config.yaml
activation: "swiglu"
norm_eps: 1e-05
qk_norm: false
beta1: 0.9
lr_head: 0.0043
warmup_steps: 200
decay_fraction: 0.535
MLP neurons of a small language model. Each row is named by its layer, matrix (gate and up: input weights; down: output weights) and neuron, and shows model dimensions 0-127. Each number is 128 + 32 x the weight over its row's rms, rounded and kept within 0 to 255. A neuron's up and down rows have the sign that makes its largest values positive.
A block is one neuron, or neurons of one layer that tend to fire together. Before each block is what it responds to, as a language model described it from the Wikipedia text at the highest values.

Season-range year digits
L12.gate188 [193  96  89 102 149 137 102 168 123 135 136 123 217 118 129 175 152 144 115 155 138 139 159 123 175 137  75 141 124 112 141 184 175 105 146 116 129 141 116  83 134 112 122 148 168 113 139  80 167  76 169 118 187  70  85 139 137 134  85 133 121 188 109 125 121 115  92 130 127 115 181 186 194 131 113 130 123  91 138 132 140 152 125 141 151 142  93 109 133  98 184 159 143 130 100 144  67 161  73 135 152 135 136  95 135 134 155 144 110  87  86 117 119 139 151 127  92 147 177 133 145 144 131 164 132 142  83 144]
L12.up188 [197 122 116 148 135 146  92 146 138 148 165 134 162 148 144 134 101 144 134 117  92  92 171  89 190  95 104 135  82 144 133 168 132  84 125 101  62  61 111 158 150 119  83 126 120 170 101  99  98  82 104 158 128 121 186 119 134 172  69 128  93  97 154  62 125 108  96 178 141 107 163 161 150  82 126  89 131 149 117 122 152 140 150  95 106 123  94 123  99 108 163 156 140  91 166 186 106 106 122 135  99 124 161 144  92 147 128  81 102 134  90 143 151 171 161 161 127 163 104  98 188 129 167 104 124 202 115 117]
L12.down188 [129 154 170 139 155 140 146 177 129 131 109 136 152  73 138 136 135 130 106  76 163 149 156 188 122  51 166  96  76 185  75 123 165 142 154  99 101 108 161 110 159  88 161 126 155 136 172 136 119 131 143 125 129 123 112 152 158 109 116 143 110 153 155 156 121 123 128 122 135  97 112 167 101 165 150 123 144 207 104 167  73 135 131  98  78 136  87 144 185 125 119 140 138 135 195  95  87 144  99  78 115 121  73  99 141 127 165 138 131 122 125 138 128 173  66 195 126 105 133 140 127 152  74 112 165 120 149 185]
L12.gate294 [151 118 118 151 119 153 142 104 184 132 126 105 159 152 160 159 147 179  91 171 163 124 104 112 115 171  82 130 105 166 149 132  85  74 121 169 145 160 126 117  57 123 138 102 149 125 161 107 142 187 106 121  83  82 169 182 125  98 147 134  75 181 176 116 121 130 119 149  93  55 162 126 139  91 100 131  93 108  96 136 176 142 145 129 142 112  78 116 110 122 143 111 121 104 142 171 174  73 177 124  87 113 139  95 126 152 192 142 172 115 110 112  99 180 158 181 114  65  69 159 176 134  99  95  75  94 168 106]
L12.up294 [131 139 164  74  96 136 164 183 205  79 127 210  92 132 147 132 129 138 150  88  86 130 118 139 147 104  96 129 111  97 193 134 169  57 142 198 169 148 139 119 112  84 153  86 181 137 132 109 146 151 155 122 138 100 141 124 108 100 189 182 145 171 149 108 157 154 155 135 161 146  90  94 163 143  78 119 131  99 149 152 162 151 139 156 134  67 163 134  75  83 203 134 184  84  96 161 131 134 166  96 154 152 115 106 157 136 153 144 109 112 131 100 116 150 162 131 108 110  85 133 168 159  69 101  95 110 149  77]
L12.down294 [178 146 159 138 123 141 137 103 165 146  79 108 127 103 134 149 119 138 135 176  81 163 131 159 184 141 156 182 120  72  70 145 150  98 135 132 164 132 134 141 130  99  63 152 117 141 159 145 107 171  84 171 153  82 145 174 112 142 178 175 138 113 129 109 125 138 169 158 197 110 159  99 137 117 166 130 157 141 112 145 177 156 182 146 203  73 122 126 109 109 109 138 177  96 178  85 161 138 140 108  93 106 154 166  90 124 120 140  83 168 114 128 126 144 170 198 141  81 147 128  86 141 117 116  73 164 129 157]
L12.gate479 [103 185 158 115 142 127  90 187 157 127 142 104 111  82 149 166 179 126 103 148  95 168 106 175  97 134 129 127 183  84 126 175 141 143  91 156 109 176 126 119  88 108 119  98  65 153 138 124 171 108 140  87 113 128 135 151  64 127  89  79 120  72  86 136 137  18 100  91 207 106 141 140 138 140 141 144 180 143  94 134 143 154 135 147 111 137 130  89 115 145 169 135 129 161 104 117 120 126 106 124 154  72  80 111 108 136 189 124 161 149 124 148 154 101 136 116 150 174 106 213 193 102 103  68 158 118 172 170]
L12.up479 [102 122 123  85  68 107 105 113  94  87  86 119 141 149  54 123 158 126  88  83 110 157 152  91  74 128 127  94 128 114 175 161 136  90 126 178  71 166 182 101 108  87  89 123 172 188 167 105 136 133  84 172 151 139  87 165 133 206 124  98 127 100 130 118 136 113 161 102 189 188 117 154  83 162 149  81 152 169 151 129 126 165 184  77 167 152 139 163 138 204  78 136 143 122  98 145 114 140 102  71 148 130 133 129  70  78 161 142 131 163 109 170 202 152 111 148 117 160 120 143 113 161 167 150 156  71 138  86]
L12.down479 [178 142 149 127 147 159  94 138 119 126  89 135  74 147 155  58 106 120 160 134  81 113 164  85  93 122 136 126 154 131 138 144 124  98 113 133 110 160 152 122 150  95 131  92 132 105 160  89 127 119  79 174 163 166 129  85 172  72 101 103  98 111  99 140 116 153 119  64 115 139  73  59  77 181 122 128 142  91 109 112 124 149 155 165 110 147 173 120 163 191 121 119 146 145 132 162 157 135 184  76 148 122 122 129  92 118 153 140 182  83 123  94 131 165 144 136 117 113  74 135 109 207 124 151  85 127 130 124]
L12.gate517 [166 158  65 109  97 127 145 149  66 124 182  77 163 183 153 152 159 112 159 113  86 147 111 128 116 131 111  99 101 136 124 143  87 134  75 150 128  98 156 116 107 145 111 153  83 124 158  68 170 135 142 163 113  94 180  75 162 122 158  89  81 122  89 163 116 117  99 197  86 156 111 142  86  96 159  89  69  81 162 179 167 162 148 123 154 111 124 138 108 178 168 112 210 136 139 182 141  79 120 179 178 149 114  85  86 148 142  83 157 166  67  95  59 182 143 175 160 147  90 115 134 129  66 213  94 113  56 213]
L12.up517 [102  48 112 222 155 136  82  83 125 115  82 126 156 146 134 156 137 122 118  93 143 102  79 116 122 142 140 108 108 197 125 112 112 131 163 146  83 108 140 103  91 140 148 198 119 199 174 156 141 129 149 134 110  73 126 138 132 169 112 127  86 132 131 139 127 104 160 120  76 128 148 127 147 155 183 126  96 138 142  85 181  78  99 154 137  80 202  93 101 124 101 134 104 130 147 130 108 119 157 194 172 130  51  71 125  98 178  60 121 151 139  74  95 122 118 149 124 158  69  94  98 117 133 148 161 160 116 137]
L12.down517 [ 79 148  86 110 145  82  82 120 127 113 140  93 140 200 127 131 149  86 137 146 177 110  86 101 128 124 110  85 101 157 178  85 160  97 223 143 168  89 158 130 183 129  96  80 117 130  86 157 108 135 133 156 159 166  86 150 139 132  98 145 153 119 143 165 144  99  85 159 130 104  71  92 215 130 121 100 130 132 139 111 173 123 139 114 129  91 122  61 161  63 155 141 132 154 115 173 142 133 112  69 139 135 127 164 123 107 114 141  33 162 126  93 106  92  66  75 122 161 129 118 144 179 154  83 112 165 133  63]

Digits, ft, public
L2.gate63 [ 78 122 179 149  88 100 189 170 160  84 176 166 111 153 147 104 109  91  97 163 100 122 105 134 127 118 185 209 111 159 116 139  75 169  90 162 149 146 150 106 117 117 117 129 127 121 109 118  84 130 117 140  89 110 150 122 108 146 175 128  86 147 182 126  92 149 112 163 164 141 131 115 130 113 144 147 170 150 112 161 125 101 131 155 166 145 172 120 148  98 185 149 113 116  59 103  98 119 139  68 126 153 121 159 164 134 121 121 111 150 123 140 138 113 127 174 127 155 109 183 156 142 116 133 158 115 145 164]
L2.up63 [147 109 234 120 108  99 193 151 159 117 164 152 140 164  54 100 148  97 145 123  86 156 109 168 120 112 125 128 147 178  95 122 129 119 118  83  76 195 220 121 100 100 105  94 165 131 117 153 129  99 132 156  80 160 127 104 119 123 135 163  91 164 137 138  91 144 137 189 140 139 155 106 104 146 128 180 142 147 117 169  99 125 124 164 146 147 184  50 130  87 117 149 123  60  95 107 102 140 149  99 149 119 125 165 174 123 109  75 164 134 180 126 151 129 137 137  83 162 114 154 146 161 124 163 173 167 130 153]
L2.down63 [128 179 102 107 105 159 141 135 131 175  84 193 161 170 110 110 202 196  75 118 120  91 141 131 126  69 124 136 146 112  98 101 141 102  85  63 135 167 149 176 120  87 227 186 111 100 163 123  84  57 103 119 140 122 186 117 146 117 119 148 113  97  60 147 161 125 180 126 169 131 127 135 153 122 120 148  63 143 125 151 117 177 127 129 109 125 127 110 132  67 122  88 139 106 118 132 114 149 159 167 104 179 118 168 105 120 128 130 100 141 133 120 101 149 150  74  55  92 133 154 145 141  51 186 131 129  61 173]
L2.gate444 [116 100 122 143 121 124 112 124 124 107 186 127 121 122 178 109 157 137 164  67 128 123  79 143 149 136 145 111 175 172 144 186 116 121 142 164  89 137 164 162 143 125 131 178 164 142 169 168 154  92 117  58 151 107 145 144 104 173  79 128  84 120 110 168 124 122 156 122 133 120 143  92 137 153 174 109 147 130 105 117 162 120 140 117 124 180  52 164 110 109 112 153  90  99  94  92 179  60 173 148 111  99 111 178  93 137 122 127 135 123 129 159 132 129  98 117  89 134 135  85 142 175  68  79 133 113 111 171]
L2.up444 [110  67 160 137 133 123 162 136 110 104 178  98 162 148 147 147 183 106 123  38 126 175 108 102 153 175 107  92 153 133  89 153 158  97  87 132 131 119 147 114 171 125  95 175 119 158 113 123  26 119 112  97  93 153 147 143  94 129 120  96 117  62 103 122 165 135 160 152  74 171 159  96 124 150 156  86 116 130  90  87 126 115  95 108 117 147  57 156 155 104 146 134 121 116 123 137 131 137  57 204  75 119 150 179 102 153 145 130 134 120 141 129 141 135 100 118 122 152 215 106 201 211 137 109 112 139 102 171]
L2.down444 [136 102 157 161 123 125 103 102  90 140 115 177 151  92 194 137  79 140 163  92 149 107 166 123 169  63 123 102 109 149 138 178 105 110 139 162 114 170 134 116 214 107 112 115 129 127 132 134  98 115 131  62 138 104 136  60 119 221  88 126 119  64  84 151 108 154 100 105 118  56 103 109 147 141 163  93 125 113  96 134 198 131 147  99  12 175 137 195 153 147  93  94 100 119 133 124 145 136  89 122  93 114 143 128 111  59  94 128 178  94 136 177 159 127 120 155  93 159 124 147 163 141 113 120 120  98 163 118]
L2.gate643 [137  95 178 171 121 160 104 137 115 130 187  87  71  85 101  81 153  48  80 111 158 176 122 123  85 172 122 110 132 140  94 106 125  89 142 153 135 133 216 121 159 149 117 126 105 111 133 115 124 126 148 160  83 196 152 101 110 131  58 111  83 138 202  99 133 120 101  97 125 132 184 118 151 160 116  68 144 113 115 149  79 128 155 116 106 147 138 148 132 150 121 120 180  89 195 115 150 156 162  88  98 119 146 109 124 132  79 103 137  98 113 151 166 204 156 155  94 156 101 149 154  98 124 129 134 156 182 136]
L2.up643 [117 139 139  90 188 147 101 148 101 132 150 121 153 138  68 110 113  84 164 228 177 142 107 131  81 116 147 179 104 144 100 109 143 154 141 122 123 155 188  79 186 151 126 125  92  70  95 111  90 133 156 115 134 149 143 104 139 162 188 147 118 105 146 130 158 170 138 134 157 134 141  91 123 119 107 168 118 107 153 112 133 137 160 164 156  97 145 173 205  90 146  96 162 110 176 121 124 166 140 106 118  88 113 142 156  79 132 126 153  97 149 152 132 144 175 105 129 140  88 104 100 112  98 170 109  98 163 171]
L2.down643 [121 111  66  98 133 111 123 103 115 137  97 158 161 174 163 165 130 153 106 165 157  81  73  93 106 122 120 128 103 150 117 142 136 133 123 128  92 113 193 159 124 120 153  68 111 109 144 165  92 120 171 135 185 115 173  73  83 131 130 126 114  99  43 165 109  85 240 179 153 154  98  77 106 139 158 141 139 134 132 148 122 133 143 134 138 131 152  67 114 152 134 111  74 155  96 146 122 128 136 135 142 158 107 139 146  85 151 133 159  79 175  77  61 106 123  95 133 131 172 126 123 154 120 140 161 151 109 138]
L2.gate661 [158 149 120 134 122  95 154 129 151  89 120 152 178 128 154 125 104 119 120 108 162 159 125 115 152 102 175 104  80 122 111  78 157 101 140 101 123 114  94  92 211 141 139 168 121 194 145 105  88 105 164 111 130 165 119 143 140 107 136 127 150 139 164 125 141 140 115 152 125 173 166 132 158 165 179 112  96 170 141 108 108 110 114 155  47 125 131  97 143 180 111  55  99 153  97 102 110 165 118 129 164  77 163  82 154 139 145  99 130 110 143 121 105 146 156 109  79 127 170 114 169 114 154 153 135 157 139  96]
L2.up661 [140 170  94 110 111 132 175  76 141  75 131 109 141 142 198  99 134 100 125 111 133 122 128 107 133  84 121  88  95 124 152 126 156  99 104 115 131 115 183 120 116 144 163 157 134 232 126  98 101  83 115 113  99 104 165  98 146 170 147 165 119  98 174  86  97  92 102 154 100 183 122 133  89 145 133  77 117 189 173  93 128 109 149 175  97 142 127 140  58 148  80  37 128  95 130 119 105  71 119  91 171  24  80 147 118 100 112 100 142 120 135 138  74 172 172 136 131  82 104  86 130 130 201 140 117 121 147  79]
L2.down661 [131 182 117 137 118 130 104  81 219 154 125 150 134 156 161 148 169 110 119 148 103 115  88 106 130  52 137  93  74 136 130 121  76 103 175 116  96  98 148  80 173 153 162 174 121 125 138 115  97 120 160 150 126 168 126 108 130 218  31 121 123 158 128 129  97 136 195 178 126 168 146 109 119  97 154  95  95 108 136 128 102  91 131 116  88 114 123  96 108 138 101  58 128 129  21  73 114 115 120 168 108  47 123 145 116 179 133  76 127 109 194 124 103 137 167 124 103  95 168  90 168 114 150 119 139 163 130 113]

Mid-word subword fragments
L14.gate397 [134 110 114 139 115 136 151 136  93 121 103 152 109  81 103 148 106 157 148  74 117  91 170 139 189 102 134 185 144 171 150 101 194 132  88 101 152  86 132 122 143 142 150 128  91 112 104  73 125 139  96 115 145 150 175  86 142  79 171 119 120 113 106 163 133 108 117  86 135  61 151 164 149 104 123 106 158 128 103 143  90 119 135  92 126 150 136 130 188 169 149 190 186  80 183  90 133 106 102 147 131  95 143  72 120 170 166  87 111 175 113 118 160 128 131 117 105 155 130 145 135 188 180 140 185 167  99 101]
L14.up397 [149 169  57  47 120 108 132  96 169  82 123 129 135  62 132  74 169 115 134 144  89 152 152 136 146 140 110  57 119 161 153 160 123 110 136 136 119 171 103  61 108 152 145  92 172 152 136 171 126 144 145 131  44 113 165 156 122 168 124 170 168 191 117  57 161 111 122 136 146 143  94 141 146  61 106  86  59 172 142 105  87 109 125 152 132 125  94 137 118 148 133 110 153  46 117  97 108 164 176 142 186 121  88 134 151 117 146 106  90 135 161 186 173 181 165 110 151 133 107  90 168 175 142  85 110 133 129 148]
L14.down397 [139 149 112  88 190 188  70 153 149 148 116 178 173 226 145 131 179 163 152 106  80  92 150 135 121 172  64 120 132 150 182 104 197 145 138 150  97 172 158 147 139 137 122  84 145 144 165 115 141 163 164  94  55  75 129 102 145 149  99 146 167 112 130  50 160 150 180 134 124 156 105  52 148 123 125 135 146 135 139 147 138 125 129 132 108 150 155 104 137 131 128  77 157 115 124 112 156  99 133 132  83  99 123 166 102 134 141 122 127 161 104 147 121 154 117 100 183  96  90  87 140 195  99 154 107  64 100  98]

Mid-name pieces and months
L12.gate205 [114 222 114  85  91 158 135  86 164 105 189 130 120  77 115 113  55 197 127 133 127 136 119 124 190 131 167 176 136 159 137 145  98 103 147  84 145 166 137 136  86 166  77 123 118 102  78 164 143 145 151 113  94 148 148 188 100  86 132 152 137 144 115 137 163 110 127 140 162 129 172 117 117 136 125 133 144 149 127 139  86 102  97 154 180 152 157 139 154 123 115 152 147 114 139 136 142 109  83 126 146 164  71 162 121  63 120 123 166 141 129 150  76 176 118 117 155  83 163 166 108 160 104 114 118 182 110 142]
L12.up205 [143 131  91 150 111 162  79 130 104 121  85 158  86 124 111 161 137 150 109 127 150 136 101 126 127 143 166 148 139  52 111 127 141 152 156 184 122 103  84 154  97 167 189  67 147 134 138  86 128 117 143 122 142 166 176  97  93 143  68  73 149 111 110  85  98 145 120 138  77 166 122 106 146 126 134 135 174 192 179  98 141 143 172 114 147 110 157 127  95  87 153 169  94 117 113 156 104  95 174 144 121  89 133 154 171 100 158 158 170 130 143 168 164 127 131 191  90 120 162  92 132 116  52 133 131 163 145 110]
L12.down205 [105 151 179 146 191 134 176 107 118  98 112 123  76 197  51 105 117 106 101  83 171  86 172  61 120 130 151 141 113 152 121 102 131 127 134 132 139  88  77 155 144 164 106 158  95 100  80 186 113  83 125 138 115 155 113 110 153 135 123 138 137 125 145 121 136 131 106 127 157 218 154 153 147 156 142 119  67 105 125 155 102 102 107 152 174 118 160 217 102 167 106 158 184 166  76  80 157 193 157 136 181 119 144 123  96 146 139  86 116 141 126 126  88 154 122 173  88 104 127 170 111  58 184 138 117 158 172 133]
L12.gate380 [108 158 146 111 131 121 126 193 113 179 141 151 119 160 123 118 107 177  99 148 130  67  99  91 160 140 103  81  96 106 110 189 133 116 121 135 109 103 119  86 140 142 174 157 138 109 123 137 114  98 147 131 141  95 157  81 136 181 143 101 108 153 156 131 117  83  89 153 134 118  62 201 122 117  80  81 111 182 138 143 105 100 149  88 166 139 142 148 141 136 124 154 107 142 115 178  66  93 162 204 112  94 126 182  96 140 106 126 106  73 129 111 140 118 118 135 139 179  73 180 162 143 128  84 133 142 170 126]
L12.up380 [127  97 129 156 128 126  89 146 121 186 122 114  69 150  78 151 121 158  87 178 131  84 109 120  96 118 105 154 116  54  68 135 148 113 104 143 112 218 193 112 170 152 129 168 118 155 147 151 120 183 165 143 125 143 164 103 104 189 123 133 112 141 124 211 107  96  99 101  99 156 108 138 117 168 183 123 186 161 130 185 109  80 149  96 175 155 153 180  81 123 114 105 139 175  79 133  67  92 129 167  95  99 170 137 143 117  73  89  93  73  98 135 136 120  98  99 147 140  52 170 102 136 106 108 167 124 168 135]
L12.down380 [134 126 104 122  61  79 116 133 187 135  67 159 155 150 115 143 115 120 127 154 170 100 115 136 138 141 101  97 127 181 121  93 118 112 135  93 163 137 153 133 116 147  87  56 135  33 156 139 127 120 113 186 113 114 123  80 203  93 157  85 127 135 130  83 150 105 165 100  97  66 171 134 147 100 128 155 116 158 167 101 110 143 134 161  72 161 105 105 162 192  73 111 125 123 169 171 133  84 138 145 101 124 113 128 145 107 145 145 117 170 157  85 123 141 145  98 104 131 100 173 167 174 166 163 114 192 151  93]
L12.gate415 [151 173 156 166 125 157  98 210 136 175 174  97  89 177 118 114 138 154 131  97  68  88 195 116 140 126  71 133 115  68 104 120 131 116 105 179  81 170 109  83 129  83 118 143  90 164 209 162 185 145 125 132 156 106 121 124 125 161 142 106 156 133 136 112 109 101 150 121 107  78 130 121 181 180 150 116 120 121  61 126 125 106 173 148 161 156 162 144 101 120  88 124 147 143 131 112 125  90 153 163 117 101  62 162 192 130 144 125  92 136 131 100 104 187 125 141 246 182 133 144 207 106 117 135  78  96 134 148]
L12.up415 [122 114  82 126  92 129 128  74 140 111 122 105  98 150 134 190  70 128  86 129 156 174 114  88 102 145 115 165  94 131 183 151 141 164 137 135  75 114 102  65 139 126 109  99 154 138 115  99 176  95 148 146 144 165  78 116 137  90  94 104 113 121 186 103 141  96  74 118 115  80 123 165 190 113 163 107 184  95 152 105 114 136 108 100  98 150 115 155 112 148 180 135 133 186  92 141 175 161 115 120 150 126  78 106  79 139 127 160  70  82 163 179  95 135 127 101 144 149 107 157 136 180 160 148  96 197 127 108]
L12.down415 [107 129 159 134 122 118  97 134 139 165 162 133 104 169 144 132 121 142 110 174 167 223 155 145 110 114 105 169  81  98  73 180 111 119 151 144  78 110 127 134 160 138 110 146 110 127 105 126 186 168 131 165  80 147 115 175 158  82  63 177  85 132 169 110 165 175  90 119 121 136  84 173 152 106 160  93 117  75 174 104 173 110 153 142 132 146 162  92 184 186 183 122 147 106  94 108 142 138 170 126 140 136 167  94  89 145  85 139 148  84 139 120 121 126 117  82 136 114 122 145 135 120 123 127  98 156  59 142]
L12.gate417 [108 173  78 195  78 150 171 129 128 123 107  90  52 141 113 125 123 130 106 132  93  97  77 116 103 125  82 118 151 109 147  71 105 119 141 141 118  97 130 195  99 142 141 122 119 151 129 130 205 158 155 120 158 136 132 105 145 103 162 123 139 131 123 109 162 164 167 113 129 127 127 105 123 144 138  94 105 132  82  76 131  93 121 129 119 142 168  50 122 166 146 142 116 136 147 152 122 127 114 145 139 122 202 166 125 131 120  85 215 102 119 181 219  80 153 116 114 101 167  95 199 144 121  86 122 132 172 185]
L12.up417 [126 128  88 134 127  99 135  87 109 105 152 118  97 178 121 163 116 125 109  79 128 154 200 131 125  99 106 171 195 127  78  75 105 112 164 155 109 117 145 130 122 112 162 133  86 174  52  90 162 204 137 132 150 141 104 128 168 130 122 111  87 124 127  96 187 144 178 158 130 163  75 131  92  75 193 115  55 166 102 106 168 111 132 152 134 167 109 163  90 207 111 111  80 122 136  88 101 138 129 184 139 134 118 170 157 104 122 126 116  96 113 122 141  99 147 155  83 153 171 185 115 198  77 157 136 127 140 152]
L12.down417 [161 158 163 102 155 119 147  91 121 146 168 167 113 138 169 158 175 133 146  75 174  89 158 148  72  95  81 111 123  97  59 157  82 133 127 168 138 136 147 148 163  82  88 154 107 159  82 110 121 163 128  92 161 141 120 127 148 198 144 157  88 188 152 111 130 156 140 177 124 171  93  96 149  94  85 155 162 117 102 134 132 177 149 152 145 150 155 150 134  89 101  53 125 161 149 152 154 152 112 135 116 143  72 115 178 145 110 126 100 194 154  91 186 123  75 209  86  95 146  80 113  83 178  76 130 116 126 136]

Month names and prefixes
L2.gate99 [118  84  35 136 148 104 140 190 148  81  86 145 143 152 177 167 120 158 149 121  98 137  94 205 108 124 131  90 136  90 165  98 117  75 115 220 133 125 158 153 138 104 171 109 156 130 110 111 100 152 124 178 146 183  80 134  82 115 123  79 122 121 185 101 174 114 131 145 118 134 111 143  82 120 193 179 165 143 140 102 162 216 137 138 108 152  60 123  92  94 161  84 141 158 152 154 162 168  91 147  80 140  70 107 163  91 144 115 142 113 128 141 135 109 134 161 102 120 123 157 161 163 181 104 108  72 149 145]
L2.up99 [132 140  42 152 150 130 130 148 142  74  93 168 146 162 149 113 163 167 139 112  63 111  89 186 110 123 130  75 172 114 127 173 104  93 110 196 108 124 134 148 114 110 189 131 160 166  71 113 170  76 171 116 123 180  96 156  80 114 106 121 113  76 210 134 127  81  84 146 100  98 132  85  84  63 178 147 203 123 143 119 137 201 146 120  75 130  76 120  82 136 143  85 143 110 137 174 146 171  55 148 100 153  58 107 144 118 112 104 123 124 191 127 135 111 120 150 147 115 143  92 160 161 142 140 107 107 109 150]
L2.down99 [113  99  48  86 101 103 164 163 146 118  68 181 171 169 134 128 155 114 149 119 139  73 107 189  89  91 139 111 162  91 152 118 137 146  96 164 133 110 152 196 114 129 173 107 173 139 120 136 152 141 149 119  73  97 157 161 125 143 123 143 129  70 161 185 160 143 145 138 113 117  84  84  95  83 161 184 143 104 153 107 127 167 156 121 108  89 103  76 105 106 107  87 128  63 105 198 176 182  78 107  78 102  84 132 140 110 184 160  96 138 145 118 129 123  93 170 102 167  90 144 108 149 129 108 101  88 198 129]
L2.gate161 [158 156 127 170  97  80  90 102 125  84 104 200 176 123 171 133  87 169 146 141  64 120 176 165 131 137 115 161 117 123 128 165  98  74 100 134 110 111  95 157 177 159 152 138 178  99  87  77 116  84 158 110 135 137 107 151 139 112 143  99 156 128 166  98  89 109  95 135 162 140 100 101 124 100 205 114 109 141 125 148 180  61 147 106 128 126 103 136 169 115 109 153 113 114 136  94 152 148 167 108  77 106 142 140 193 119 152 141 159 132 149 165 128 106 148 128 151 159 173 117 183 166 146 143 135  93 134 141]
L2.up161 [150 154 189 193 150 102 173  98 188 148 178 140 153  89 146 100 107 142 139  75  61 153 108 148 160 120 187 143 178 144 132 142  75  91  82 164 145  97 121 154 144  65 130 106 126 137  72  97 190 127 118 123 147 101 130 114 102 140 186 113 166 169 159 147 119  71  69 135 130  91 120  66 172 119 195 140 163 145 219  96 128 188 153  83 136 149 135 178 167 103 154 149 113 130  91 106 115 182 175 158  57  93 156  85 171 152 125 133 126 147  90 132 123 139 154  77 142 143 153 114 122 103 136 147 109 123 144 143]
L2.down161 [153 140 105 148 117  81 137 132 154 152 139 150 114 175 185 102 116 145 158 127  89  86  78 138 184 128 160 136 138 123 108 105  76 170 108 125 172  88 133 197 170  97 126 118 123 106 152  70  98 102 178 101 167 112 160 159 114 136 142 151 189 145  99 123 182 140 128 131 132 106  81  73  83 142 158 140 185  85 140 143 140 143 126 109 154 111 110 138 121 173  55  83 128 144 106 143  94 157 165 139  47 110 107  58 192 137 130 134  95  87 153 139  97 139 127 114  71 136 220 180 168 100 117 132  95 157 198 120]
L2.gate376 [174 132 127 133 114 102 135 188 148 169 163 114  99  79 136 148 118 135  89 145 105 127 102 120 117  56 132 105 126 104  83 155 139  97 138 132 211 157 125  83 189 143 130 135 164 120 145 102 123 160 118 151 149 160 104  89 146  99 149 107 156 140  81 104 167 173  98 186 144 110 157 170  58 114 129  85  46 141  98 152  35 147 135 160 123 107 143 134 101 138 119 120  70 144 136 112 111 111 154  87 110 146 108 146 108 163  98 144 104  93 146 148 154 155 143  97 108  85  62 123 220 136 115 163 108  96 103 117]
L2.up376 [149 130 154  99 110  97 142 170 132 149 177 151  62 114 127 125 145 116  65 112 114 126 118 133 134  63  90  82 103  96  84 170 129 124 103 142 142 147 145  94 199 149 151 109 141 113 127 135 135  85 127 107 166 132  97  87 158 118 174 116 134 128 102  71 126 212 107 130 135 153 154 215  97 128 105 118  75 102  78 155  53 138 146 152 129 103 118 131  78 168 103 166  99 158 169 139 151  86  86 116  96 155  67 128 104 178  95 150 101  38 149 123 116 149 101 173 126  91  75 138 179 156 106 153 103 105 129  98]
L2.down376 [105 146 155 209 154  94 138  86 144 153  47 146 111 103 107 132 215  93 100  69 115  96  86  76 109 137 160 130 180  72 160 142  79 121 142 165 117 144 125 103 174  99 130 136 144 122 175 153 151  94 134 140 170 168  85 155 125 165 137 166 111 193  77 148 197 159 117 130  59 121 163 194 109  77 116 127 127 131  73 122 130 152 122  93 121  62 119  82  85 141  69 103 167  84  99 143  42 131 133  85  95 148 108 149 100 135  90 148  86 162 152  97 121 116 115 112  92 142  93 173 148 130 148 141  64 124 120 117]
L2.gate624 [162 102 140 140 108 125 166  90 154 145 121  60 142 162 129 124  73 136 112 168 119 136 116 120 155 122 166 163  80  90 130  33 148 166 141  69 186 120 166 124 144 150 116 153 170 132 115 161 122 131 172 132 179  90 125 135 124 126 146 136 115  91 142  28 128 178 115  96 150 175 146 110  71 169  74  85  42 121 139 125 149 190 107 162 126 126  64 147  88 112  53 110  61 165  85 118 135 179 113 149 146 118 140 123 139 171 165 152 144 123 158 164 120  96 164 165  59 119 135 114 124 128 171  92 132 139 173  77]
L2.up624 [110 121 131  91 129 143 186 108  45  74 146 110 120 129 119 140 123 125 132 155  98  89 112 150 155  81 185 111 168  86 111  83  97 143 141 141 127 127 143 135 164  65 150 189 167  95 109 184 164 104 167  92 166  56 158 172 136 129  96 114 165  91 158  63 158  98  94 125 105 140  41 115  91 176 114 137 118 145 128 165 186 174 188 131 128 115 142  98 100 162  69 136  96 122 146 107 164 149 155 176 164 142 136 100 196 158 115 145 157 108 166 141 156 135 154 128  81 134  91 176 100  88 159 123 106 136  53 158]
L2.down624 [136  99 114 113 132 114 135 115 104  62 103  93 145 143 137 133 164 102  98 150 123  34  85 138  88 139 125 100 166 121  56  92  29 180 164 121 168 158 149 103 171 123 145 123 110  96 124 110 176 132 175 111 138  80 141 139 181 120  82 118 152 118 141  66 133 161 145 152 145 141  15 129  85 127 181 133  92 146 100  93 210 204 149 147 166 125 107  95 122 133  73  65  94 181 110 113 127 163 159 130 185 134 161  96 157  92 164 113 105 104 143 173 128 113 109 147 120 120 156 184 147  83 122 114 130 123 255 163]

Month names and table markup
L14.gate484 [164 113 135  74 206 149 136  99 108 114  70 129  80 122 152 179  82 120 107 133 129 112  77  94 110 131 145 145 132 129 229 100 114 115 115 133 150 175 163 137 122  71 118  98 108 129 111 100 164 106 126 112 109 161 147  83  73 179 141  55 119 141 161  96 102  97 119 103 154  81 119  96 100 120 148 130 120 142  70 145 176  83 153  53 158 179 152  98 141 117 120 179 177 121  95 141 155 138 155 167 153  89 106 130 119 133 137  96 153 178 149 111 147  99 119 117 176  76 136  72 168 145 155 128  76  79 123 101]
L14.up484 [197 123 128 153 158  59 111 148 157 174 139 130 102 168 186 159 139  98 152 151 141 137 106 139  87 154 130 141 157 147 117 143 151  93 162 141  98 130 168 176 128 144 152 166  93  95 127 118 121 119 150  90 125 115 124 111 149 131 144 116  88 140 122 159 123  84 126  56 132 170 152 117 117 106 206 140 135  91  89 102 204  75  73  99 150 115  97 161 144 116 188 124 113 144  95 140 121 204  91  65 145 114 117 199 131 119 108 150 131 142 137 132 175  88  99 174 143 103 161  58 139 167 102 103  99 150 117 122]
L14.down484 [171 108 137 125 132  28 196 137 142 223 160 167 100 152 169 114 116  96 167 142 101 153 108 143 117 175 140 163 125 180 110 135  97 172 119 186  63  89 171 102 150  85  59 114 140 114  85 138 149  97 136 114 159 156 129 106 164 165 105 153 158 164 152 188 126 127 158  84 158 164 182 111 173 128 159 116 121  98 152 145 127 125 155 123 120  59 133 154 133  76 153  90  86 134 153  99 113 143 109 101 100 128 103 146 159  87  86 133 148 117  88 114 142 104 117 144 157 167 224 180 135 173  68 142 119 199  85 162]